Weights of a small transformer language model.
Size: 13 layers, width 256, MLP 512 GELU.
Architecture: LayerNorm before each block, no position embeddings, biases, untied embeddings, ALiBi, capped logits.
Training: a variant of Adam for these matrices, 5210 steps.
MLP neurons of a small language model. Each row is named by its layer, matrix (down: output weights) and neuron, and shows model dimensions 16-111. Each number is 128 + 32 x the weight over its row's rms, rounded and kept within 0 to 255.
After each neuron's rows, "fires before" lists the tokens most often just after its 100 highest values on Wikipedia text that the model never trained on. A number after a token or word is its count.

L3.down488 [137  82 152 106 115 176 159 113 135  87  98 148 121 161 118 128 159 175 126 147  90  82 153  87  91 151 136 184 153  85 122 115 107 138  93 111 160  92 101 143 129 123  88 117 110 131 101 159 120 128 168 112 130  92 120 102  90 106 152 168 145 158 146  76 104 124 173 156 173 112 109 153 167 110 124  64 117 142 136  57 109 127 131  86  54 177 122 123 171 106 155 136 118 163 181 169]
fires before: "\n" 46, " •" 11, " " 10, " UTC" 5

L6.down89 [142 118 151 121 119 170  99 133  77 117  91 190 133 148  59  95 147 134 140 105 136 133 144 160 127 116  72  88 149 110 141 141 129 101 183 154 134 137 140 145 120 117  78  56 156 198 114 221 162  75 124 152  94  96 113 164 138 173  84 125 115 155 144 130 104 115 145 130 149  88 132 167 121 115 180 130 165  97 154 146  92 178 119 166 125 122 153 124 109 134  83 156 111 141 154 147]
fires before: " the" 37, ":" 11, " a" 4, "wo" 4

L9.down285 [100 118 159 121 118 161 141  96 204 118 186 177 114 179 118 140  92  61 124 162 101 210  84 145 167 101 116 163 116 146 147 114 163 130 139  97 152 166  74 103 212  86 107 173  83  87 123 106 154 113 133 124 152 101 116 151  93 122 164 163 129 166 138 151 144 109 169 153 170 162  85 179 106 103  92 189 111 108 108 155 163 164  66 142  93 105  88 120 165 160  87 128 158 113  77 147]
fires before: " |" 22, "2" 15, "1" 15

L6.down462 [125 128 145 117 120 131 177  94 101 129  67  57 154 147 157 176 153 158  86 114 139 183  85 103 127 106 138 114  92 164 146 195 137  73 143 159 120 200 156 195 118 117  58 158 125  72 144 112  89 136 145 140 111 162 106  77  92 141  96  81  96 127  65 112 149 161  92  75 106 140 118 101 160 147 115  79 166 144 116 155 166 124 105 188 180 138 148 135 117 141 186 124 116 160 168 155]
fires before: "9" 21, "0" 14, "2" 11, "8" 8, "1" 8, "," 6

L10.down456 [142 149 131 129 113 131 125  61 117 166 131 126 167 153 124 134 164 108 172 193 133  87 119 134 139 128 102 119 165  88 106 118 116  98 133 151 138 119 157 109 124  75  99 128 172  96 158 125  92 163 122 117  88 122 153 174 108 122 106 121 104 170 142 122 136 158 102  52  99 115  82 101 131 135 113 143 146  59 145 103  80 174 231  69 168 109 117 142 186  75 130 137 128 115 181 112]
fires before: " |" 66, "|" 4, " " 4

L8.down246 [ 93 128 103 119 136 115 128 122 125  96 109  79 106 117 119 121 128 115 147 136 143 118 159 142 109 129 136 113 108 133 121 174 146 158 140 131 102 112 151 196 119 147 139 154 137  73 151 104 118 121 137 126 120 149  86  78 103  96  95 111  77 121  73 101 184  81  87 146 112  63 139 180  54 188 146  29 170  96 143 136  73 138 143 117 143 135 143 127 159 139 126 110 112  93 163 105]
fires before: "0" 35, "5" 10, "2" 10, "7" 9, "3" 7, "1" 7

L10.down323 [131 129 201  96  96 145 118 163  99 116  61 121 136  80 131 114 125  85 129 122 190 124 135 151 132 105 126 109 140 145 140 118 171 106 161 121 149  94  95 115  99 115 124  97 123 125  88 107 121 151  84 112  49 101 135 138 155 110 105 153 157 180 106 103 148 117 100 122 133  99 143 123 172 119 106  92 179  56 180 117 120 172 127 108 128 130  95 130  94  65 151  99 148 106 155 120]
fires before: "\n" 39, ":" 11, " |" 5

L5.down467 [164 143  58  85 138 131  90 152 142 163 178 150 138 126  67 118  94 114 158  99 101 139  37 152 157 101 126 103  87 123 154 199 143 213 121 136 169 101 150  69 125 171 122 112 128 132 216 123 200 125 166 121  64 142  89 129 121 133 104 122 150 159 123  62 106  88 110 199 101  84 116  97 107 101 111 127 169  99 161 169 104 180 144  67  97 153  90 120 154 160  89 105 187 153 122 118]
fires before: "\n" 51, " " 7, "0" 6, "%" 4

L8.down7 [180 152 123 184 127 138  84 146 140 135 116 168 149 155 172 117 137 148 118  82 110 127 126 162 159  96  93 145 163  70 120  94 138  99 108 161 176 154 208 135 164  89  96 189 185 132 131 133  95 135 145 110 181 149 129 201  95 128 127 149 131 173 165 101 152 149  84  78 107 100 107 159 184 162 113  98 176 135 168 187 113 178  65 106 108 141 101 140 140 122  36 135 134 120 130 113]
fires before: " |" 31, " –" 14, " (" 14, " " 11

L6.down479 [118 129 102 115 108  95  72 153 127 199 109 188  96  92 100 186  68 166 122 110 102 120 112 172 110 170 179 145 112 122 159 116 116 123 158  64 143 108 143 169 142  73 150 145 173 168 133  84 175 143 120 155  77 147 104 169 158 124 185 109 176  96  91  83 173  75  90  87 125 127 108 143 197 200 106 132 122 136 184 146 141 179  83 139 116 105 177 141 124 190 110 123  98 158 141 167]
fires before: " " 54, "2" 4

L10.down348 [152 123 141 171 132 142 107 114 108 176  73 138 140 117 112 126 140 129 128 157 151 165 119 144 152 176 114 155 128 177 157 103 147 102  89 152 149 102 144 112 151 139 134  77 140 113  62 162  68 131  85 127  44 124 173  83 167 138 101  78 120 115 166  95 152 150  57 145 131  85 146 129 177 132  71 153 136 136 120 138 144  72 133 135 160 153  95 126 112 145 186 218 159 157 120 106]
fires before: " " 54, " at" 4, " of" 4

L3.down376 [133 132  79 116 181 137 108 153  90 141  99 121 166 129 104 208 142  55 102 114 149 142 157 135  81 183 147  98 144 131 143 147 130 149 120 148  84  96 163  96 169  89 140 140 130 116 121 112 153  62  53 116  92  71 139 129 122 146 151 121 147 106 150  79 123 126 131 118 110  85 172 106 160 143 146 141  87 112 157 135 137 169 116 105 158  96 155 112 165 120 138 107 126 174 193 104]
fires before: " " 54

L3.down19 [157 141  89  94 100 108 146  90  75  72 121 101 101 118 108 116  92 136 122 179 129 106 111  79  84 186  92  96 148 133 141 100 163  94  97 124 190  83  99  94 159 110 126 167 155 111 137 126  83 181 157 122 153 106 108  91 168 154 110 154 155 123 183 107 134 137 176 127 131 136 130 137  99 110 177 145 149 141 121  66 117 116 195  73 164 150 136 110 178 114 130  94 193 101 115 165]
fires before: "\n" 30, " G" 6, " P" 6, " S" 5, " Pts" 4, " L" 4

L8.down99 [151 115  81 183 106  82 152 155  89 143 125 144 160  93 168 107 116  87 104 149 114 160 130 126 114  98 141 131  80 117 113 127 193 119 125 128 110 119 141  71 159 145 192 131 129 126 133 127 101 136 112 137 137 135  87  88 142 113 187 119 161 118 176 121 120 103 126 154  98  78 149  69  94 175 149 207 136 165 138 141 113 141 135 133  51 130 143  99 141 190  70 203 122 181 127 113]
fires before: " " 43, " |" 8, " (" 6, "\n" 5, " Swing" 4, " of" 4

L6.down308 [114 157  47 170 150  77 119 145 126 121 130 158 160 167 191 189 124 127 130 132  95 131 111 207  85 156 115 109 102 125 131  79  94 117  69  94  97  94 132 162 167 197 145 144 139 199 118 110  80 160 138  96 161  84 172 162 156 162 149 181 104 164 136 122 100 122 134 167 142  60 153 121 120  89  94 138 109  96 121  69 128 162 141 131 143 113 110 101 117  87 199 114  98 113  58 140]
fires before: " " 54, "N" 11, "-" 6, "2" 6, "\n" 4, " Label" 4

L5.down428 [124 145 154 212 160 115  74 118 147 113  51 136 165 148 104  73 150  80 125 162 123  96 146 144  75 180 149  59 151 141 131 125 167 167  92 152 127 110 119 142 104 138 122  85 143 170  63  88 104 184 153 128 129 132 141  72  76 134  83 108 154 100 112 114  84  93 133 115  91  62 126 173 184 140 145 145 169 172  99 106 112 127 119 138  78 135 133 103 117 150 142 126 217 115 136 111]
fires before: "\n" 95

L8.down240 [ 95 165 136 132 214  91 138  89 124  98 124 141 170 135 141 101 109 115  94  75 167 148 138 140 121 130 140  95 177 128 123 149 138 127  91 180  81 117 161 165 113 170 162 125 136  99  88 135  86 151 182 110 190  69 176 130 158 162 145 160  87 125 110 189 151 182 137  90 130 132 124 180 130 128 118 161 155  99 179 103 161 103 113  97 128 104 122 180 160 133 123 129 121 128 140 153]
fires before: "0" 32, "1" 10, "2" 10, "-" 7, " -" 6, "5" 4

L8.down187 [143 106  81  85 112 136 134 115 171 109 129 155 108 123 184 162  82 137 145 126 160 103 116 137 159  90 145 137 136 101 125  91 158 110 139 149 117  94 153 176 119 109 157 132 121 160 120 162  49 137 121 106  92 200 162  89 153 164 133 100 114 138 109 154  91 189 104  48  99 115 157 124 100 148 124 106 100 121  92 162 133 137 100 149 148 108 134  79 134 109 124 132 123 156 134 136]
fires before: " |" 30, "\n" 17, " ±%" 7, "|---|---|---|---|---|" 7, "|" 4

L8.down341 [128 206 125  90  82 138 123 105 136 106 137 207  50 133 133 121 169 150 156 103  43 191 162 123 151 205 162 105 141 155 134 148 138  96 116  93 104 158 172  94 117 137 141 145 147 113 166  62  83 134 146 180 128  93 124 146  90  56 187  91 136 160 166  60 175  90  94  96 101  72 113 137  62 164 159 135 154  95 116 106 137 137  76 177 189 116 145  81  86 141  71  77 151  85 156 110]
fires before: "%" 29, " |" 24, " (" 8, "9" 6, "6" 5

L10.down379 [157 178  99 114 104 150 194  80 152 112 116 100 166 156 118 181 121 110 131 161  85 103 135 144 171 111 159 131 108 139  95 148 144 185  88 129 145 129 141 154 112 197  91 125 159 114  90 135 122  82 121 115 120 121 149  96 108 198  72 147 114 150 127 120  66 148 119 114  94 164 122 102 127  68  81 121 203  90 126 118 146 131 171 136 155 116  99 136 112  91 134  73 129 134 190 119]
fires before: "9" 30, "8" 9, " |" 8, "ia" 7, "S" 7

L6.down2 [151 107 174 109  97  61 109 145 183 128 107 149 152  36 127 127 138 106 152  95 139 143 122 103 101 130 105 103 101 179 117  80 138 162 146 155 152  87 117 118 108 105 133 134 151 192 185 159 160  98 138 134 159 134 120 132 183 197  87  89  86 160 145 137 106 106  82 133  99 134 122 132 196 164  82 155 160 171 137 146 106 182 138 157 159 180 137  89 180 170 136 112  97 117 123 132]
fires before: " " 28, ":" 11, " a" 10, " (" 8

L10.down157 [141 167 154 115 102  92 135 167 158 111 165  94 107 113 104 146 105 110 180 136 100 172  99 161  79 138 156 139 154 109 139 188 171  79  88 125 180 136 124 124 191 103 136 119 100 129 180 156 117 122 137 161 148 127 124 128 181 140 142 148 103 142 182 121 152 188 146 140 131 151 102  59 158  74  99 121 173 120 174  95 132 131 165 180 118 140  89 174 140 108  78 102 155  89  73 159]
fires before: "0" 26, " |" 19, "5" 8, "1" 5, "2" 5

L5.down10 [154 124  92 138 160 146 159 164 101 106  74 113 111 131 139  88 105 100 150 134  82 130 129 101 160 141 189 112 181  72 124 108 172 134  88 141 123 107 156 121 170 161 133 180 107 118  94 132 125 128 140 135 172  99 178  64 119 161 195 130  97 154 154 137 162 159  62  90 101 151 135 165 143 139 132 146 198 135  66 177 116 134 135 138 118 167 159 105 116  93  81  95 132 144 121 200]
fires before: " " 22, "2" 16, "1" 14, "3" 4

L5.down141 [186 158 118 111  46  68 145 145  81 155 121 134 155 133 165 198 118 177 155 129  68 119 103 116 167  94 130 103 110 171 131 123 102  90 148 136 148  92  74  99 102 114  69  85 145 202 108 122  74 134 180 123 175 159 156 156 151 142 113 122 150 127 138 149 145 179 121 130 115  91 206 135 115 135 120 169 106 165  81 102 120 156  96  96  99 151 127  94 101 138 148 121 128 162 183 129]
fires before: " " 33, "-" 23, " |" 17, "\n" 7

L8.down440 [106 145  32  93 122  66 145 152 134 150 102 143 108 139 157  89 120 135 120 130 144  90 131 137 128 109  85  77 122  29 140 134 134 111 107 103 156 118  92 149 131 122 166 158 133 133 119  97  76 141 132  50 162 155 158 134 211 113 132 149 145 138  63 183  96 193 150 151 115 110 142  71  97  89  95 142 186  75  86 134 144 146 129 139  80 198 125  98 108  90  95 118  92 122 124 163]
fires before: "==" 47, " ==" 5

L5.down471 [155  86 102 131  55 154 119  86  22 107  94 162 133 105  68  90 126  87 161 162 127 180 143 174 136 114 179 170 180 109  90 153 169 126 125 199 166  87 101 169 137 116 126 165 105 118  50  67  98 123 156 100  92 134 171  88 156 121 126 141  35 163 171 167  97 131  92 119  87 140 116 108  68 104 163  79 149 169 135 156 140  98 123 156 102 116  90 137 134 123 116 131  97 135 156 139]
fires before: " |" 41, "}" 12, "\n" 10, " =" 6, "t" 4

L5.down261 [153 166  70 146 124  70 180  84 151  94 224 181 129  85 103 150 111 136 134  68 140  99 141 134 121 198 134  91 113 169 135 106 164 134 158 131 129 147 141  90 142 158 154 193 124 131 150 173 153 129  98 146 150 121 122 132 142 120 130 164  48 152 132 126 132 123 160 174 192 133  99 145  72 134  60 103 124 136  82 134 125  59 104 140 158 130 128 163 106 153 174 150 207 121 128 146]
fires before: " the" 24, " " 22, " a" 4

L8.down382 [ 94 132 163  99 134 117 163 132 109 119  92 141  84 130 121 123 107 187  99 144  99 119 172 145 141 118 128 174 133 106 133 105 112 116 141  96 152 143 153 192 151 135 128 157 110  66 132  96 124  92 150 108 133 190  94 210 113 142  45 185 112 147  34 135  92 115 176 129 116 108 160 154  93 138 167  93 134 168  98 163 124  89 106  94 144 139  74  92  80 140 114 124 172 113  86 104]
fires before: " ==" 34, " ===" 20, " and" 7, " ====" 5